MLP neurons of a small language model. Each row is named by its layer, matrix (up: input weights; down: output weights) and neuron, and shows model dimensions 16-111. Each number is 500 + 25 x the weight over its row's rms, rounded and kept within 0 to 999. Numbers have three digits each.
Before each neuron's rows, "fires after" lists the tokens most often just before its 100 highest values on Wikipedia text that the model never trained on.

fires after: " L", " F", " H", " f", " h", " Hon"
L2.up729:484516505516506499448529502485493467482532545483542508522461490493525480521485517495531556465542454481501560560483504495504540455474514497480503512450506518494515489513521470513478537541501478494482499489535518504524479518461466489472500485483470486492550504495484528513529448528528517463
L2.down729:529507514488494506497434503499523516505490507519488494514538517516502478554500522516516464493468510510487464494492479534504473488462480510506526504482499501464495512469492537494541477533522511525519481480486513529463486486530481537485465451543492507502480534480534502494470487463474507510

fires after: " |"
L10.up1507:494463511541479501481451486505527499530485502473507490483488496511485424523499505475494479487516454479523506527477552493502456486466483453500525452465523522521464493484508492515479507529503458486503488521507483548522501476530527489505502505473499445525501516479544469524494480507466469471
L10.down1507:513498540541554502486519535491517511508506444512476516491479479475481518546511499508529510508534480476463549503495461511460485488517520487432482472545478489502519502537478488496540486495475526482495486473494518515501464487497533431499494518481458515527533483490516511536487497506468474457

fires after: " R", " C", " S", " P", " D", "F"
L6.up726:490525490505492446475513487449528474480478508494499496539468517432498513493528483509490493511518477523495495511509475469537463450488535543497467484489506489477475458558494485520477489509485456484466467518508477541495548494489491519462484513513499502476508479533517520510510475505466526473
L6.down726:515527457495510482509518487488543470518469537470498494564478503492491490532472518519509499475525497542491508508491498479555519478468531559477467509501497510500468500513491542486470493484497491480511457469489485481488520541495510519539485510516457478493509557520493500533479497468492534467

fires after: " |", "|---|---|---|---|", "|---|---|---|"
L10.up826:514492501543547547475497506464484500541525510485504510486480466524524441471516508535513496474566475427463476507501504505512515518509501496479512474460477517521441535501505507511459459486516509462503502448490523474531439497501546523513488509482478513528511482521508497499479521484471522512
L10.down826:494512513499530524503471485502513544496486514474528491523531452456480452557509487473509481463493458478530542450468507497545498485461501517514525449504495458478516505525554500529530501473525476515484480472547502557490532425458515499465486504503491502526488488487476484484498529515479460514

fires after: " S", " U", "A", " r", " A", " an"
L2.up761:474530499519527498497489510490481450507474541512475551482489496489480504534520474539494531457512485465515486494480474520505501451491542487470500479531458504539511495497494552477478495508515503566480505466428500484509395494498509441537465524536481442485490476501483494500526483492483468497
L2.down761:499523417540536495474468496491457533466493503522441517473483515495508517496504480525482529484470477488489503451482488488539491488516516460489484516517476543559463488494465513447487475457504500535527492501454486491503484502501545466500486487502477479483500513503516530502488499527499462524

fires after: " l", " D", " c", " cl", " Pl", " dist"
L2.up386:503530426465519514491518471516490453516519506500476477479520518522502539496509522485516559543535548498479494420500522546560543536506487475484473550506511527494510544496484442521459468476448498496495490491508502509471497491502489472520515499466507479442497490509501519494453517497497492525
L2.down386:459459474500479465512546548485504496496487513550538518483488525459497508499520489514519476539474540486516482469541515528476487495520482438491514487507502497501490472494500480496498492472466514512485469485477473493536463532511463512479507494537475500481538537513521468502493526550510462535

fires after: " h", " H", "H", "ir", "ac"
L2.up1091:528478537492517468531495498492480492540517486470477486509484509485442493467524468506532499492462516496491518495485546559488468510462475487510501490536493502488477542496505491525470502530478526507502471490458535540481506444508501498519476543523455542542465469495506482483505485464507523535
L2.down1091:460538481524493488477485542529488520480519481523523492511506451556501530471508541543518487488509492527452565470536494495489477452515502489467487487497492435493498464488461501487486513541527483498503479508509449521501478525485528486477494495453495495496489517486534480522525492537477508509

fires after: " L", " C", "L", " l", " G", " pl"
L2.up889:529544551482535504555469505573481511498525492478471490490487459556478459471507479490543518541519526510514485502499512500508493544506494485496456488513544486557450485500531474485538478471507488487495479504481464487483502485490507506472446510462487497480440472471484543500498508515509442512
L2.down889:509504515482491503523517465497502493515522515467462492524505592532493502519535518473504485478516472486502547509507505507484508480502503483544445521483497459546489513477564479517500491518487503509477480456514526492488496491487482478484525512476532474508545471487489497479525473544503502452

fires after: " f", " b", " F", "F", "B"
L2.up457:460519474480514502512503467510512497485541500476516481515515491521507491479523489478517520507490484483483476507475528501501495522479481509510533460532577463497533513548477486517482501509523501496433522500456480459496494510481518525513517486496507582534500509470515508466518488519458513516
L2.down457:520490461518528524544509476514472531578458476519483494512514473435499526606490509508498505480468495445507472489532501501500512487505492441499495534492515468524500514443558527523495469490487492480505518520504509436545499500523484486494451457467472517493520513522468476523472485503514448478

fires after: " w", " n", " N", " W", " resp", " Ag"
L5.up1075:509536487512460519489482509519488560521518521502494547516497472493506495514525480507508539496514514509508480455485523521496480461504549563485484497499523497496465535529494486460523520517524495532461491488486511508530497517529480521509497494513497501526469505468519477488452445493513524510
L5.down1075:517489492501497464491529486504495515493505527487492468440546507521522498473483485540533510514495513468499489495523495478491479528488510500478520517519503506493509498523520483448522480471459535513470515492524474514519526473507464441529477499480484484522476490508533485514522504533492498486

fires after: " W", " w", " b", " m", " Ab", " M"
L2.up433:521489496476508479483531441487519471531520559505545535481490501461517518494547509536499546489519484499482534507492543488468504499523496482522537519513492463519521506508506497519467506504523529508487491472512489484481539505537486516482495483502512495493504434466465491466455461516520522465
L2.down433:508483486485485499492510534533495478511487528542494496495505522464480557572495476504518505499518521489475496537511501497537503493513503510486497505510490535519529495481491533472449521516475503457573560479502526507464521493499529497489478518493523550500478487523495486512522438518466457504

fires after: " U", " United", " W", " L"
L2.up223:508467494521496515490516491518473501505560450471508529512483506493503504537546462532511509490500491502463510489447528477495502523547468471535482487501530510526460499480472482494527533541509488464502548502519513511491486509541533506464494480485486485512474439513507541478513493485515495517
L2.down223:463494519477546533502483502493517532481516520489529436524496500497493477499509522451543470491491468526496517454546474504513503489496510514504537506535495503530488514499518495510488521466475494507451496467484522505489506487453481480539505484501469465521555545465457501539509523511483515493

fires after: " R", " L", " W", " G", " w", ":"
L5.up1161:456519503497491529547543469463471551479528519539530550513463484497492554519525511463487539472498490526523485518540490495461516484515531500485520507510557495510509495508510499466468536497515515521528497450491507577505460507483509507526494495482473477487511512536479492533519464525540477491
L5.down1161:522508523556523496514534493524500494473534473485485509469506513471476516436523515464512549515487492520545530477491462516476490538537470505482472514512487480516452515490520500493503474505503485531520503528489548533480497484515523511501551440471502514488497515521498515517515506517498536491

fires after: " C", " U", " h", " H", " K", "U"
L2.up482:537487496543465475469502486475483538461505504488501483504530508552531498484507486483531508489476494487493502529504502510509459508476531548502469492531482489518513494507497504505457554503485525484476480474522519550474497472516498487494511503513486476468486485478506539466511485488503485495
L2.down482:489435469518481513505480487499496485531475503526495509516494469568520532476478485516522494521524503461505517513495510468488485466540530502504473499532520515538484490488476486481449496534504499435495501506481457538468521508497533453505481477497531511456498454472493502473480548542473487461

fires after: ",", " the", ".", " at", "\","
L2.up1030:507503533507489495476541489507480468495526477469494527500481532517488459487466529501546476534516541480503507468516501547500518486444514480508473496456498506474522475514511487513502511461493479490435528518504512513443494487533505503523504496468477480517499482492439519514485489477486461458
L2.down1030:524544441495510480458519501483515480501517447487505526495505510561464500534495477486513462483540526534507440493483468492503517527506501499519494513467483485512512495498495475472549483510504533490513488496500556509488498524516494517526512514434510535463461532507505472503481496531497509525

fires after: ",", ".", " as", " Al", " the", " is"
L2.up348:485524452525493538441482494469503478541522471468485508513459531535505485483466499473530504515526480546496518525504512534504502472497523484457485509479440467494506518522483469473524511493511567515503506496458529492505454461488498512491506531521508526516508516470448516507490487492494513535
L2.down348:516552503486492494468517501469506537516491482501446515544515561500548472527464499480538491504526496519514522505539484500527493481530494513514537488470524467499489487481499428491503476488474527505516490499479477510511471508516530511478501564510514480510494533448458535491464505495489522510

fires after: " T", " B", " tr", "B", " R", " r"
L2.up1431:458525466476546488518504539522482507500561509501474503504554502548502486498535508534509478557555536481454485551513457528472541502490472522495501525474506486481502507518474478508441531491520495499503486486503528506473535523468520516520539515489521500484451496506476498490489496495484513516
L2.down1431:502500513522505532503488548490472526537490519547454481533515482501487514490511457529499517474516521510504420498525513509522481469500461520455499539479525536523509492492522492468452502481500512503507468547521542473483463472487500479469473530452528521514500487499504500532528490453481507460

fires after: " R", " C", " D", " F", " G"
L5.up30:509522531467457510490513489526535498504436484556476523511484479498518514480524501488506504523514479541530540533543526471513480451492462516486489502498540508510494466548505490495500520494493436497490485484513497478487545534500496450526442531499533523479464467454448499543489500499503459503
L5.down30:508521539505510516529538473495465537494469525509502522506535510491457492514496496490503495498529549515486512501523536492574517499466503498532485516463485494482467425481504473546477488500506468455506489503512473477505503489501494459516449535499492501504449482488540476486478519507473501487

fires after: " c", " D", " C", " G", " d", "D"
L2.up1107:541514529502532471517507515525503458529560476508519485471515536502516518488500536508530483524481513511499490467495525550484525551525506467511524417466503506504501555494490460456474465466485524549467466489497482506484505524569516504483496506481536456457518497496540528474517505491483516533
L2.down1107:512470522506516510479516463495541517552511503467499457465467497525488560494524500495502505504496522498567523507472516521494461496483560499479528532448493507525450478475466505469482468501539527545495492486503495517468514533523524524453479508448517504489499486493481500507463512495503559508

fires after: " C", " R", " t", " l", " c", " r"
L2.up299:514524515513546499494523516493495482509530513515483472565483504562525530521491516512508481536564523535533487478496544528509490492497442472491452503501456525522501534490502463478509514490483484502513473485511528501505523532497538519469503519533504475472485491467499528494511518474480439546
L2.down299:462493518497534525508478482517474498532501530525522537524520529440521492477508502520488493476491537521525507454537474514484469484515497492543506488489490496480514526482497465467504494487475504496513472506491519504486491481461548495479467493479535502539509534543477477540529490524542500498

fires after: " C", " W", " S", " d", " c", "c"
L2.up401:514500485470499465476564474500523490473496528538506460534515505502534543493455532482474518498526488507536465522538539501508459506462523485473467503488512504482512532515507490513504534508504519521514501500480485478481510468508475504504470484502501521466529478488518501512484512498476458511
L2.down401:527516534484516514456512539562527526498465465526489518518512472463500475478496473528508480487525486542508523487529528512505521490515483523540545492477486496476485517443487528490543499532514490492494507509463504475471454499526492461502510509487496478483526500495483452519485485504475486516

fires after: " L", " l", " P", " ar", " p"
L2.up940:495494523514486509466497525509515522485546482507505474483521500515487492520546492560533540510525477527517516494488521466471551490462516512513458475507530486482492496525543483453488551546499456513519484496559501494518510494547522515526501495470532511518491558484448519477524460513532520537
L2.down940:529480534561441484487510507514519494478497503514504533466501569543525476508531509510500488515475455521514459512490539468494521459509526499511440487488500489517520471518512501533507551521576527496537474513504478506534487516526447461507511460483512476510498572537499496465491468515579519488

fires after: " A", "h", " F", " U", "-"
L2.up691:462463482483501505496523460507505503495531528508432555520509452476446464475499458494542544479486545501512500492491463518477529444478508538469541463533484479498536507512514527512489487508549476525500474507486494515524477526470509550492486504480538512559469458509496485522522497498507490451
L2.down691:504513462496502539455542519486513482519539473461483506504473473505468495559510494508500541506522518524490507517474473499484475510506521531449551486544491473479460469553463493469512474517538462515506540476518508514480486509559480501467509473478485504474474510461497496485487540545515502473

fires after: " w", " W", " the", " L", " l"
L2.up884:509548504523469504525532459486441470516552465514485533508509485496529505550526517551533496500509507522473510462470522475517545527493522528526466511512522494523498495510517500457519527483476498538478441496517486531512501488521466507467518477490513462500499468466469533502466483503546518522
L2.down884:473543536501438471517527566494515500502471524510493495483512492575486504484465511509510511525502540499475506526492512487521490539525525519497495462508513495519503466479502461478473507472494479533517449515495524514503507516501477487469456491504521497487518477487471478482509473491511515515

fires after: " S", " pro", " crit", " s", "rop", "eth"
L2.up484:519545531525543515529483497510503489501522513470468455487484439465492492483485500478521474481492473528500489476529474537523440510536509512533494514508481507486539473506479470492487494534467463479505519499484487507527481487530519499481502498472494517496500468514490471493490442519492467491
L2.down484:487498549533497477501493454524521469481494473543518512481477500402507500493523528465478501503489486446515511496481510527479485507470473478503555451524500520456465539555514475524529496506524529501458529520514464509520526468505522539507493521507462459510509467514505529494468475479484462532

fires after: " s", " S", " sc", " (", " Pro", " re"
L5.up37:512465533509483488494492520497486452504534494525506454530504474528482508510489505515502522486506475485499525522495479521538506514500523520493464512523467490462498471486470495493472532468448441494526470493529509486515467477541490491442455501515553539488463485543510545508498495524495521497
L5.down37:529538574469457506486485488497528463511489456528517496521483526475491484539483520462487486493461524461475496486497509498465533507520502518504470494540478504501497503553487487513491490512525536473476532566507413436493522453562526438517467506523482469524539529522479489464494476446471499524

fires after: " F", " L", " f", "F"
L2.up47:459530511499492512497524457518504487496476508467524430525493484490521456492523478513522536506521410489516506527486470464481556526526466474509547497516526473456474499506501470509472503492474524533524543456490520499472527536431505528442524489507493512519502479526537489474512481482519542539
L2.down47:532506529497480509517509526505459532505460467490529489502526465472472519531480509473453544528448506516520552480476461546519484454539463518527512505524490456506492488510486537512468538549507522491546523538484449527469471475467518526517476524502456504519508513475527506443505505490468473497